MLP neurons of a small language model. Each row is named by its layer, matrix (up: input weights; down: output weights) and neuron, and shows model dimensions 128-223. Each number is 128 + 24 x the weight over its row's rms, rounded and kept within 0 to 255.
Before each neuron's rows, "fires on" lists the tokens most often at its 100 highest values on Wikipedia text that the model never trained on; "fires before" lists the tokens most often just after its 100 highest values on Wikipedia text that the model never trained on.

fires on: "\n\n", "p", "ar"
fires before: "==", "===", "The", "M", "In", "A"
L7.up288 [100 137 161  85 152 153 112  83 120 123 135 130 156 108 126 118 151 191  91 163 159 140 114 105 132 165 132 138 113 178 141 146 146 140 166 152 106  92  94 138  99 117 100 121 155 172 101 111 143 136 106 139 174 177 180 109 117 124 169 150 129 134 111 138 112 112 113 137 144 113 160 166 134 125 117 139 163 119 143 131 134  98 102 135 128  59 103 132 128 119  83 135 153 156  82 122]
L7.down288 [100 104 114 148  90 129 113 197 142 146 104 136 169 135 139  86 157 146 138  99 131  88  88 161 139 112 150 104 131 105 119 109 122  87 120 131 109 169 122 129 101 109 107 136 157 135 134 121 129  98 147 107 106  88 129  85 120  76  71 125 158 122 160 104 137 147 135 158 130 140  72 139 170 133 116 147 190 149 104 152 116 139 162 105 109 151 142 140 177 111 105 166 117 115 155 133]

fires on: "\n\n", "ic", " of", "g", "av"
fires before: "==", " the", "===", "a", "or", "A"
L6.up852 [124 118 137 130 136 115 160  96  69 126 110 122 147 114 119  99 154 161 119 115 122 124 126 150 147 127 117 121 128 115 135 190 137 160  90 107 140 162 113 167 149 143 147 130 136 138 140  95 153 138 127  85 149 143 137 146 155 137 131  96 134  98  84 147 115 149 156 153 138 145 117 163 128 109  96 125 126  99 152 109 138 106 124 136 127 111 159 125 149 150 135 143 134 121 111 116]
L6.down852 [144 125 131  97 108 128 152 157 128  99 138 109 122 119 138 119 133  69 148 117 156 173  94 154 133 143 146 125 172 137  98 136 128 123 131 119  98 154 116 142  99  99 139 122 144 106 138 165 107 132 126  97 112  96 133 112 123 163 128  98 112 131 159 108  94 153 125 136 116 124  92 102 147  98 144  86 216 142  92 161 115 140 164 128 120  86 101 124 125 132 111 167 132 133 129 186]

fires on: "\n\n", "|"
fires before: "==", "===", "The"
L7.up278 [133 155 112 113 130 105 106 105 143 102 201 158 117 160 133 123 142 118  97 145 115 123  98 146 162 106 124 130 148 134 123 122 167 145 103 126 117 128 156 127 177 128 128 123  88 138 158 115 109 165 194 123 112 149 157 146  88 112 133  97 139  90 118 102 155 107 124 139 122 142  94  87 160 126  97 125 125 141 125 121 114 132 154 127 170 125 167 143 148 109  93 133 134 128 125 143]
L7.down278 [163 139 108 120 111 120 113 148 143  71  82 133  93 157  86  96 130 120 103 132 116 138 155 135 117 138 129 129  92 116 172 139  89 120 175 100 161 110 134 125 137 131 146 110 151 119 128 168 156 135 118 154  75 126 113  93 145 133 122 137 157 169 128 128 116 125 121 118 118 116 148 138 125 128 166 134 245 148 133  84 147 146  92 140 139 141 112 148 107 141 114  98 158 141 137 135]

fires on: "ro", "uc", "duc"
fires before: "cess", "k", "wn", "te", "w", "ad"
L3.up493 [132 130 180 134 125 134 131 148 175 148 106 117 146 139 133  91 113 107 137 121  71 138 117 110 142 114 112 119 155 142 134 144 189 117 136 155 160  92 126 132 118  58 151 144 119  99 141 123 141 138 151 139 119 118 144 164 116 176 107 112 116 136 140 121 148 145 129 127 117 108 129  61 135 132 117 139  97  98  90  91  83 127 115 143  91 102 114 117 110 144 117 153 130 134 127 122]
L3.down493 [117 151 159 118 132 107 167 131 122  98  78 114 127 134 116 120 138  98 141 119 123 178 103  93 117 117  68 141 150 124 136 142 160 130 107 141 142 146 127 118  84  81 144 153  73 106 177 132 123 136 159 125 120 120 150 114 128 145 142 139  95  91 138 117 137 143  82 118 137 119 119  95 121 112 132 132 153 123  92 107 146 135 165 149  75 137 110  88 115 139 109 182 124 129 105 128]

fires on: " |"
fires before: " ", " \"", " B", " S", " H"
L5.up124 [124 128  98 107 134 142 101 105 131 151 137  99  93 138 100 121 133 105 116 109 100 102 116  87 100 123 133 142 141 176 163  96 112  98 120 130 117 140 126 119 107 120  67 113 122 145 142 158  91 109 151 150 163 129 145 150 126 146 151 100 129 161 117  78 126  98 106 109 123 115 128 168 110 142 112 104 152 127 153 127 117 158 120 122 137 130 141 109  67 121 142 149 141 135 138 119]
L5.down124 [124 118 106 105 124 101 135 163 121 120 138 124 142 151 149 131 130 116 111 145 105 120 131 111 150  17 144  95 130 152 112 124 154 104 109 169 120 102 139 116 135 113 109 158  86 107 122 126  73 101 131 170 126 140  96 116 126 109 142 100 196 155 189 105 126 126 103 148 131  82 142 126 145 132 118 153 163 124  99 146 116 126 134 125 144 125 190 130 114 130 133 146 105 139  91 111]

fires on: "2", " ", "i", "or", "ter"
fires before: "01", "02", "00", "2", "am"
L11.up426 [ 97 127 110 126  94 104 169 125 118 141 129 147 134 143 121 101 124 167 155 114 131 135 120 107 120 140 131  82 127 121 114 110 172 155 144  98 153 135  98 110 154 109 138 207 128 171 112 123 103 112 121 137 169 124 133 103 151 133 130  86 145 118 150 123 136 150 127  90 112 100 101 119 126 108 134 188 129 123 107  88 103 140 136 135  83 107 135 104 144 147  98 122  90 128 138 141]
L11.down426 [100 123 112 135 115 134 143 107 163  97 113 112 138  96 148 106 127 139 114 128 107 161  97 116  87 117 106 167 128 115 138 100 138  76 120 151 143 145 151 113 169 102 134  92 109 167 162 153  95 183 160 158  98 126  98 125  95 133 103 124 123  86 129 104 109 111 136 152 133 130 131 137  73 129 101 110 199  95 108 147 148 156  97 109 112 124 116 127 125 141 137 134 119 111 138 132]

fires on: "uc", "ic", "erman", "az", "iz", " Fran"
fires before: "ian", "cess", "k", "ce", "o", "as"
L2.up639 [126 117 153 109 164 120 136 120 106 107 144 134 173 127 138 131  80 106 117  90 130 116 103 158 186 121  94 155 125 148 159  80 122 133 104 122 116 141 121 120 134  95 137 121  94  65 102  97 156 147 154 165 101 141 156 102 127 145 135 154  88 133 139 143 145 137 122 150 111 149 149 128 124 124 152 133 110  92 131 162 133 137 100 135  98  70 116 118 142 176 141 165 122 132 175 150]
L2.down639 [150  89 138 118 155 128 130  86  95  88 141 116 102 125 148 117 116 119 133 125  75 168 108 141 179 137  93 139 133 104 147 114 167  91 148 115 127 126 128  89 121 112 126 112 113  81 133 136 106 149 171 165  92 162 130  94 146 153 120 149 107 111 119 143 141 150 178 142 108 121 147 131  89  94 121 158 147  98 108 134 155 149 146 144  99  94  92 131 110 152 158 159 143 130 117 165]

fires on: " des", " W", " S", " w", "w", "W"
fires before: "chool", "ign", "c", "e", "om", "h"
L11.up934 [170  94 104 135 119 106 142 106 143 135 135 104 126 132 114 154 144 140 122 132 130 134 136 130 157 154 127 146 108 156 165  94 111  93 101 130  86 153  91 124 154 115 109 175 133 114  90  92 152 110  78 144 132 109 133 103 206 139 124 160 146 141 110 140 126 148 101 151 148 139  69 101 152 102 159 147 125 128 130 164 148 135 173 162  82 141 138 138 132 177  96 114 143 111 103 127]
L11.down934 [168  79 139 147 142 147 124 110 161  88  99 100 124 145 131 162 171  91 148 156 102 155 137 102 101 169 123 129 138 117 115 147 127 157  83 162 114 130 165 131 112 147 144 140  84 123 135 115 104 119 147 140 139 109  98 103 150 120 105 120 112 122 153  97 165 142 115 108 105 160 133 132  78  87 141 111 142 168 153  86 111 154 123 139 132 135 114  91 117 171 145 159 153 163 125 136]

fires on: " |", " a"
fires before: " "
L11.up850 [131 134 114  99 135 112 137 134 119 144 122  85 123 121  98 151 114 135 122 144  90 152 157 132 124  64 145 106 118 174 106 149  83 139 142 118 117 116  77 124 117 157 110 183 166 101 113 128 159  97 151 138 122 142 134 170 122 127 143 126 123 146 114 118 129 124 119  93 169 127 119 123 124 110 160  80 126 107 148  91 136 154  88 126 139 120 136 127 131 108 139 175 158 112  99 131]
L11.down850 [101 125 170 122 140 112  90 134 126 120 156 106 153 132 106 126 163 164 158 147 128 170 132 133 102 111 132  80 162  97  88 139 136 100 123 125 156 178 154 124 154 129 151 114  66  94 126 133 102 101 128  71 114 139 112 123 137 181 116 145 135 130 154 176 139  93 128 135 110 110 122 121 116 134 133 142 220 109 103 116 158  91 162 136  81 105 131 118 166 149 134 106  77 116 107 141]

fires on: " ", "A"
fires before: "2", "1"
L12.up609 [128 109 160 162 135 129 120 149 148 115 132  97 140  94 113 107 113 134 153 149 121 132 142 157  88 132 123 112 119 147 132 160 134 130 140 114 142  57 121 120 127 144 186 154 159 130 153 138 103 128 112 146 150 169 104 112 141 111 141 119 108 119 103 113 110 109 144 140 104 161 115 146 104 166  90 144 115 124 122 148 146 200 111 150 137 150 101 154 128 102  67  83  99 146  92 166]
L12.down609 [132 107 157 128 128 102 136 107 131 141 135 166  94 123  96 112 118 151 182 117 153  37 108 134 120 142  80 141 130 183 124 126 175 181 115 132 138 147  93 118 123 126 119 127 145  94 146 149  90  96 147  64 147 160 126 113 125 125 131 156  91 104 137 139 142  94 131 126 149 151 144 135 112 125 148 161 152 142 120 131 125 105 131 108 141 127 127 116 113 113 165 139 176  79 132 133]

fires on: "orn", " |", " in", "al", "f"
fires before: " ", "or", " at"
L8.up143 [107 116 128 175 138 122 107 114 112 133 155  95 118 139 156 119  69  87  94 113 132 144 116 124 131 117 116 118 119 155 139 123 132 125 127 131  98  76 110 133  98 156 100 134 167 131 135 121 110  85 143 162 170  85 145 158 150 147 148 107 154 127 171 138 115 156 138 156 128 129 117  92 137 113 123 170 142 118  93 119 150 151 141 154 111 142 132 106 160 211 124 109 131 100 120  82]
L8.down143 [174 123 114 137 135 127 109 112 115 119 145 173 133 168 116 134 163 118 152 162 125 125 126 127 140 146 128 108 131 118 148 120 136 138 113 123 122 119  88 142 132  95 103 156 117 114 119 121 203 112 132 110 105 150 101 104 131 135 122 111 125 158 154 122 158 113 124 130 155 144 124 125 136 142 118 101 184 183 100 123 133 169 119 154 143 163 146 157 161 148 178 130  83 126 133 128]

fires on: "==", "hn", " ==", "ose", ":"
fires before: "\n", "\n\n", "olog"
L3.up265 [ 87 100 120 108 115 123 125 124 145 151 126 142  91 112 101 146  69 131 110  85 128 132 102 107 173 130 146 115 147 122 124 110 114 124  97  95 118 130 143 128 109  72 108 133 141 160 128 149 128 132 183 105 133  95 127 109 149 138 119  94  88  89 126 160 120 137 123 132 158 104 142 132 131 155 103  96 140 132 159 141 166 109  97 137 121 131 127  93 122 139 105 115 121 114 139  96]
L3.down265 [142 121 162 114 150 119 110 118 133  96 140 153 150 135 157 128 196 112 164 149  92 118 132 106  92 118 153 135  87 120 143 148 147  99 136 151 125  98 131 147 137 121 148 104  69  83 121 123 129 164 105 156  88 130 141 133 124 159 141 159 177 169 119 125 136 127 127 113 145 164 106 128 102  81 150 132 131 132  81  99 141 163 167 127 137 108 133 158 124 115 169 128 132 139  80 122]

fires on: "2", "3"
fires before: "01", "00", " |", "02", "."
L3.up960 [114 138 115 135 148  69  94 147 146 124 141 124  97 136 141 102 156 138 128  91 163 103 121 111 145 124 155 156 136 146 169  80 148 177  99 103 152 130 107  70 117 126 144 158 117 176 127 108 134 113 134 135 140 144 140 116 143 190 134 117 109 145 166 132 106 112 140 139 141 115 162 131  72 163 136 187 118  93 130 107 133 131  76 123 146 119 109 135 110 115 143 124 155 117 138 151]
L3.down960 [145 120  87 119 138  54 150 144 141 139 158 139 126 143 155 109 127 155 127 111 127 100 125 105 152 130 139 137 112 142 140  97 119 157 107 128 119 122 138 113 148 111 132 152  95 176 138 106 122 120 120 129 112 104 116  69 118 134 105 107 120 101 145 110 132 103 114 105  90  97 127 172  82 137 132 176 167 151 128 106 150 104  77 131 133 112 135 101  73 114 144 132 120  94 152 177]

fires on: "\n\n"
fires before: "==", "The", "===", "In", "A"
L6.up534 [133 125 156 123 129 116 130 157 157 115 188 136 103 144 103 104 101 146  99 135 115 133  90 112 145 140 123 145 179 116 151 109 127 133 132 147 142 137 159 152 134 134 151 102 133 138 174  93 113 146 155  89 125 150 111 102  95  65 107 114 130 121 145 112 110 117  77 132 122 114 115  77 158 147 100 147 144 118  85 148 109 129 135 117 148  91 132  91 116 149 139 123  91 119 114 140]
L6.down534 [129 135 148 125 109 152 159 126  97 109 120 169 111 150 150 118 157 151 117 146 132 115 112 104 116 122 113 139 120 131 106 165 120 116  82  92 117 112 150 174 121  94 141 130 116 131 105 155 129  89 111 138 141 148 183 137  98 108 146 129 140 117 130 100 153 113 133 158 174 152 169  86 135 121  98 153 170 180 128 158 140 135  99 102 131 145  96  77 113  76 132 110 127 106 117 113]

fires on: "uc", "duc", "te", "au", "ere"
fires before: "cess", "ed", "e", "ation", "gh"
L3.up278 [140 151 108 129 127 136  98 110 160 126 151 103 152 132 124 131 110 163 136 118 112 159 120  81 142  87 104 121 143 157 129 175 152 126 119 136 101 153 112 116 138 103 145  95 108 108 121 107 116 114 134 142 137 151 172 132 158 106 130 110  55 137 130 107 129 134 170 144 109 128 119 130 125 101 152 142 135 122 100 135 130 115 157 152 135  96 125 110 103 155 135 134 125 109 157 173]
L3.down278 [146 183 116 154 106 147 116 105 148  92 143 131 130 120  81 165  85 129 107 133 129 130 105  90 171  65  80  82  83 120 158 147 179 140  94 115 104 155 169 117 121 116 140 167  63 126 161 113 140 136 144 114 154  99 138 125 113 117 105 139 116 113 148 112 137 144 108 120 109 138 177 154 145  98 159 123 175 148 106 178 147  86 140 166  79 105 127 114 121 153 116 121 140 125 128 134]

fires on: " |", ";"
fires before: " ", "\n", " P"
L2.up536 [108 155 134 102 130 109 142 120 145 138 143  91 146 133 116 124 142 124 145 114 109 128 148  92  88 133 137 117 130 124 135 148 111 132  83  66 144  94 151 147 121 121 141 118 168  91 113 178 134 126 164  98 105 147 117 125 132 141 107  81 134 137 115 148 158 118 120  99 120  94  85 127 118 154 137 126 161  95 129 120 167 101  79 127 157 166 136 145 132 180 132 127 110 109 127  83]
L2.down536 [134 131 138 116  97 143 109 122 119  64 131 155 132 140 125 142 110 132 147 121 128 126 135 153 107 108 168 130 130 104 120 103 133  98 133 126 107 139 123 163 151 134 102 110 122 146 159 151  84  78 155 111 122 130 115 126 137 115 156  97 139 159 106 120 143 101  74 135 110  96 133 147 143  87 146 149 239 114 127  89 138 138  92 137 180 164 175 100 152 117 142 174 101 141 141 156]

fires on: "===", "==", " ==", "ull"
fires before: "\n", "\n\n", "=="
L2.up748 [125 109 153 103 175 129 148 114  69 130 130 134  46 143 135 137 149 157 105 113 140 130 153 138 136 123 119  90 134 128 137  92 115  88 145  99 150 133 125 135 174 110 155 175 163 162 146 101 118 148 171 100 143 104 150 105 147 138 139 107  92 112 154 100 108 148 123  98 120 152 158 159 102 120 146 101 108 126 140 135 142 155 118  94 136 153 123 106 163 109 125 115  91 141 138 134]
L2.down748 [155 135 120 143 131 147 109 127 175 120 145 155 122 114 113 154 142 124 112 130 128 130 139 157 112 122 102 123 145 116 116 161 157 106 121 144 116 137 139 165 104 158 104 106 157 105  98 126 106 145 120 139 130 150 106 107 120 126 130 144 133 160 130 160 142 121 134 119 150 121 128 111 159 123  91 136 133 158 111  73 156 116  56 120 180 135 120  67  82 138 173 101 162 115 119 114]

fires on: "\n\n", "|"
fires before: "==", "===", "The", "In", "M", "A"
L6.up66 [108 111 159 114 120 103 147 107 161  85 158  88 119 109 138  97 152 114 132 150  99 135 128 138  95 110 127 111 121 154  95 173 114 120 110 116 126 109 135 148 135 132 108 140 142 128 148 177 137 125 121 138 133 170 128 116 142 138 112 114 109 104 126 100 106  88 117 137  94  81 107 145 143 140 100 142 145 127 130 109 107  94 117 136 127 122 139 152 145 164 131 159 156 162  94 147]
L6.down66 [116 127 105 132  94 121 152 113 128  61 122 117 108 123 114 161 115 150 128 112 157 151 127 160 114  99 165 119 128 167 103 134  73 160 137 121 120 144 114 116 122 118 134 125 116 116 145 124 133 127  92 132 122 140 104 115 117 128  96 101 150 129 118 121 134  55 148 117 110 118  83 153 100 122 132 140 255 156 119 117 122 136 141 151 113 110 144 104 152 117 120 156 121 119 137 145]

fires on: "\n\n", "|"
fires before: "==", "===", "In", "A", "The", "M"
L7.up348 [143 110 131 122  80 125 105 138 147  88 168 110 109 115 139 121 101 153 115 102 104  86 137 119 125 131 138 105 137 147 130 148 111 130 101 145 123 164 124 136 142 121 146 117 129 182 133 102 162 130 131 137 138 163 128 124 126  83 106 125 132 154  97 144  88 137  90 181 151 114 122 197 116 134 158 180 147 117 114  72  97 178 163 130 163 106 154 147 165 142 126 148  83 108 132 126]
L7.down348 [129 169 163 133 151 153 132 113 125  91 134 109 125 146 121 110 143 131 114 151 134 128 128 154 128 110 147 113 140 152 133 146  87 125 108 126 133 120 128  92 109 141 107 111 124  93 135 110  99 111 139 129 144 158 147 124  96 114  93 148 150 125 173  95 149 110 161 121  68 155  85 129 136 100 121 163 255 125 146 135 117 111 133 131 127 140 156 173 156 148  95 131 146 111  82 107]

fires on: "ow", "ist", "ic", "v", "ew"
fires before: "e", "ag", "ian", "ish", "al", "k"
L5.up205 [119 150 148 128 117 123  88 123  89 133 111  79 122 136 147  96 134 109 117 103 117 122 119 129 132 133  94  97  77 145 124 120 125 128 107 165 120 132 160 105 138 161 132 181 135 146  94 166 153 121 136 135 116 105 111 110 102 136 128 141 149 128 151 173 109 186 159 166 119 135 125 100 144 120 165 122 132 136 131 142 156 134 122 132 117 135 112 111 105 102 167  89 130 113 129 145]
L5.down205 [112  94  95 119 115 144 134 152 157 109 159  80 144  79 183 148 116 128 123 164 113 137  97 142 148 142 104 134 155 148 139 100  86 147 112 133 118 118 167 111 116 140 103 125 134  86 114 139 199 102 118 143 111 154 136 169 134 153 132 135 145 131 153 128 141 154 174 107 121 154 107 135 176 146 104 126  79 119 134 127 148 141 145 148 115 132 150 132 119 106 107 123 121 129 119 124]

fires on: "\n\n"
fires before: "==", "===", "The", "In", "A", "M"
L6.up1014 [145 122 150 139 104 126 103 110 125 111 136 162 172 105 149  90 127 182 149 120 112 162 121 159 120 112 124 177 108 116 104 133 160 131 144 113 120 170 139 156 138 115 133 128 132 163  69 116 158 132 134 119 113 186 133 121 127  83 119 148 114 125 107 155 117 112 149 107 132 122 139 120 162 114 110 124 146  83 113 128  80 102 158 112 121  85  98 137 155 158 150 135 143 117 121 114]
L6.down1014 [100 150 106  79 137 116 120 103 115 165 155 107  74 115  85 131 130  88 132 126 130 108 113 123 111 162 156 111 162 150 158 108  98 121 129 134  99  89 121  78 136 142 128 144 148 163 150 154 130 111 110 157 155  94 104 104 119 107 122 111 131 109 142 118 144 101 110 107  98 118 104 138 100 127 111 128 180 140 116 115 182 181 102 134 158 137 138 105 120 129 106 117  93 132 146 114]

fires on: "1", "2"
fires before: " |", ".", "–", ","
L3.up35 [138 140 112 142  79  98 186 108 163 148 138 138 181 108 144 173 143 114 143  87 124 102 126 101  91 105 185  83 126  84 110 157 120  93 157 150 118 132 125 140 123 136 140 173 146 117 109 143 151 147 118 105 107  93  98 119 197 151 122 121 159 114 105 110 135 109 158 168 139 121 115 159 108 118 132 120 139 155 119 113 154 129 135 123 148 161 104 144 120 129 128 137 144 145 165 109]
L3.down35 [128 156 133  91 159 133 185 124 141  95 116 184 119  99 134 125 128 139 133 127 126 166 165 123 129 125 122  96 118  94 116 119 132 127 109 116 108 105 156  97 122  94 123 117 132 150 111 148 124 121 122 130 117 121  99  88 131 129 104  91 118 100 127 114 128 105  75 108  79 123 144 139  89 124 138 149 187 133 165  82 109 121 106 142 143  94 123  88 153 148 135 142 153 156 137 141]

fires on: " des", "es", " Sp", "ess", "op", " wh"
fires before: "ign", "c", "h", "ee"
L5.up980 [103 128 139 137 138 127 108 132 146 100 158  93 124 149 158  95 128 101 112 161  98 149 145  95 137 161  94 139 100 147 113 148 143 108 121 172 124 113 102 134 133 120 129 123 130 126 108  88 141 113 100 107 122 118 166 162 153 174 107 168 122 102  91 159 147 125 127 127 145 136 155 121 168  74 137 132 119 117 142 150 140 123 141 171  90 143 128 133 131 165 102 126 125 134 110 158]
L5.down980 [139  92 152 145 140  86  76 173 113 142 119  98 132  79 126 127 142 103 109 127 154 114  97 140 151 120  88  89 115 143 154 148 118 129 133 175 152 154  71 109 129  77  90 133 146  93 123 153 128 134 136  95 117 114 138 116 121 128 126  87 150 134 137 122 128 137 128 117  82 182 154 115 170  65 124 170 154 129 144 138 170 113 131  67 101 113 112 166 133 182 143 150 129 131 123 149]

fires on: " |", "n", "ince", " On", " tr"
fires before: " ", " after", " the", "ar", "ad"
L11.up906 [120 117 124 140 113 143 112  89 170 159 120 113 105 117 120 190 122 111 162 136 108 118 105 148 133 138  74 141 110 143 151 166 152 113 149  94  99 153 143  88 102 140 125 175 132 170  96 114 164 157 151 148 116 167 142 161 124 159 118 133 115 133 146 138 124 131 108 107 149 106 108 123 135 121 160 112 138 113  91 110 125 144 143 112 172 146 161 150 159 143 117 150 126 130 168 100]
L11.down906 [110 112 151 123 117 126  95 165 126 152 110 142 110 142 101 104 129 117 120 161 155 119  89  92 156 173 120 124 141 123 142 123 153 134 143 151 142 147 111 105 126  97 132 132 149 114 167 136 129 136 160  95 180 117 143 121 128 126 153 162 134 142 163 112 136 156 117 143 109 182  99 118  98 155 102 119  88 167 151 113 143 153 105 145  91 171 152 113 124 155  88 117 130 104 124 153]

fires on: " in", " of"
fires before: " ", " the"
L7.up420 [ 95 111 144 124 163 122 139 164 178 136  84 132  90 125 149 127 105  92 167 113 156 145 114 134 138 120 127 174 110 109 114 124 144  98 124 129 106 126 104 131 142 131 122 157 151 157 123 101 121  89 168 150 152 116 133 139 158 119  92 136 136 113 125 178 161 172 109 132 151 129 103 131 164 160 153 153 126  79 127 112 103 146 132 164 138 143 148 152 150 111 167 119 132 120 139 104]
L7.down420 [ 97 138 127 136 121 167 111 139 136 135 107 122 109 138  94  95 142 100 136 135 137 125  97  91 120 106 108 151 104 123 162  97 118 130 116 149 130 101 157 107 165 165 113 140 170 151 147 138 140 119 108 123 169 101 130 118 124 162  84 152 149 122 135 161 104  70 113 112 117 107 127 108 139 149 153 117  95 146  78 121 109 108  84 118 142 163 125 149 134 174 133 138 124 145 136 150]

fires on: "1", "2", "ow", " of", "0"
fires before: " |", "e", ".", "%", " m"
L6.up445 [106 127 159 117 118 125 138 152 120 137 184 106 180 141 111 142 122 147 103  96 159 120 128 148  88 118 125 111 122 116 119  82 110 113 116 128 123 145 131 106 134 170  93 182 137 122 166 113 155 133 147 157 120 136 106 115 130  79 167 101 152 112 116 145 135 140 125 126 143 158  93 152 101 115 186 132 126 162 117 126 134 145 125 164 134 163 133 158 126 108 125 145 160 146 139  97]
L6.down445 [ 71 128 126 135 105 111 145 113 123 133 155  91  85 102 132 157  74  93 116  98 156 106 107  98 114 140 104  88 219 132 110 130 114 114 154 140 165 163 138 114 140 133 113 105 151 124 107 112 102 120 115 161 102 161 126 141 113 117 115  88 187  88 120 117 116 190 159  90 114 152 133 115 119 134 113 172 162 108 191 132 127 143 100 137 182 142 123  95 165 139 142 156 135 140 133 150]

fires on: " ", "ood"
fires before: "1", "2", "7"
L3.up671 [163 112 186 109  86 138 178 134 101 144 136 115 154 100 152 147 123  94 136 145 122 133 130 132 104 109 110 137 114 115 113 148 106 121 154 174 129 124  92 143 127  98 134 146 151 140 143 135 130 101 132 116 107 129 113 116 131 159 139 145 132 108  90 108 108 134 138 148 123 124  97 122 136  83 135 114 136 114 108 100 133 156 111 123 115 166 115 150  76 132 114  94  92 154  99 160]
L3.down671 [123 113 150 119  84 121  91 139  79 117 144 114 162  95 143  82 106 164 151 182 112 129 145  94 141 109 165 135 114 142 119 106 120 131 116 142 139 140  98 117 126 126 129 138 110 138 112 138 136 116 128 146 157 119 127  79 170 149 154 170 126 153  96  89 120 146  96 135 126  88  88 113 126 110 124 139 107 107 132  63 143 104 126 124 154 141  88 127 103 146 124 140 143 114 128 179]

fires on: " |"
fires before: "\n", "\n\n", " "
L11.up667 [119 126 140 117 133 139 100 107 126 141 181 118 145  81 130  99 127 112 145 125  67 120 136  96 155 141 111 103 148 110 125  90  93 106 139  60 131 127 127 100 119 136  71 109 133 106 110 127 170 131 124 152 122  90 123 114 115 159  87 102 125 125 126  98 127 109 113 122 189 126 146 153 163 129 133 113 149 172 145 116 145 156 149 157 122 109 110 137 112 162 120 130 153  85 112 131]
L11.down667 [ 94 113 172 114 123 101 104 108 107 108  85 110  93 163 140 124 162 126 108 173 141 125 124 136 154 150 128 149 149 117 105 118 147 134 106 169 162 162 121 139 135 152  95 154  95 171 127 118 143 114  81 114 124 167 122 149  99 147 179 141 155 139 151 130 139  91 114  91  73 103 162 121 149 103 122 168 162 133 145  99 120 102 145 153  99 111 123  79 189 126 145 131 130 138 129 101]

fires on: " ", " rele", " s", "re", " b", " cl"
fires before: "1", "ased", "2", "ase", "eries"
L12.up773 [ 92 144 156 117 100 163 125 124 145 108 144 111 141  78 133 114 147 100 143 105 152 161 127 106 107 154 117 100 136 177 120 124 154 135 127 127 133 132 115 127 158 136 152 127 145 145 167 131 136 127 170 132 145 146  85 128 114 129 168 145 114 181  90 155 165 132 127 104 146 113 129 111 114 114 118 146 134 130 119 107 104 151 114 100 116 121  99 169 106 183 127 115  93 145  96 165]
L12.down773 [134  87 111  80 106 129 148 149 106 119 145 136  73 126 105 102  92 152 144 153 107 126  96 125 108 111 164 130 122 166  89 137 131 123  93 149 140 100 130 151 138 127 119 134 138 135 156 135 147 159  57 128 153 122  92 151  78 121 136  87 131 118 155 143 123 157 176 162  98 161 102 117 125 133 126 145 183 118 124 139 155 146 110 145 118  90 160 138 138 143 133 137 108 103 141 154]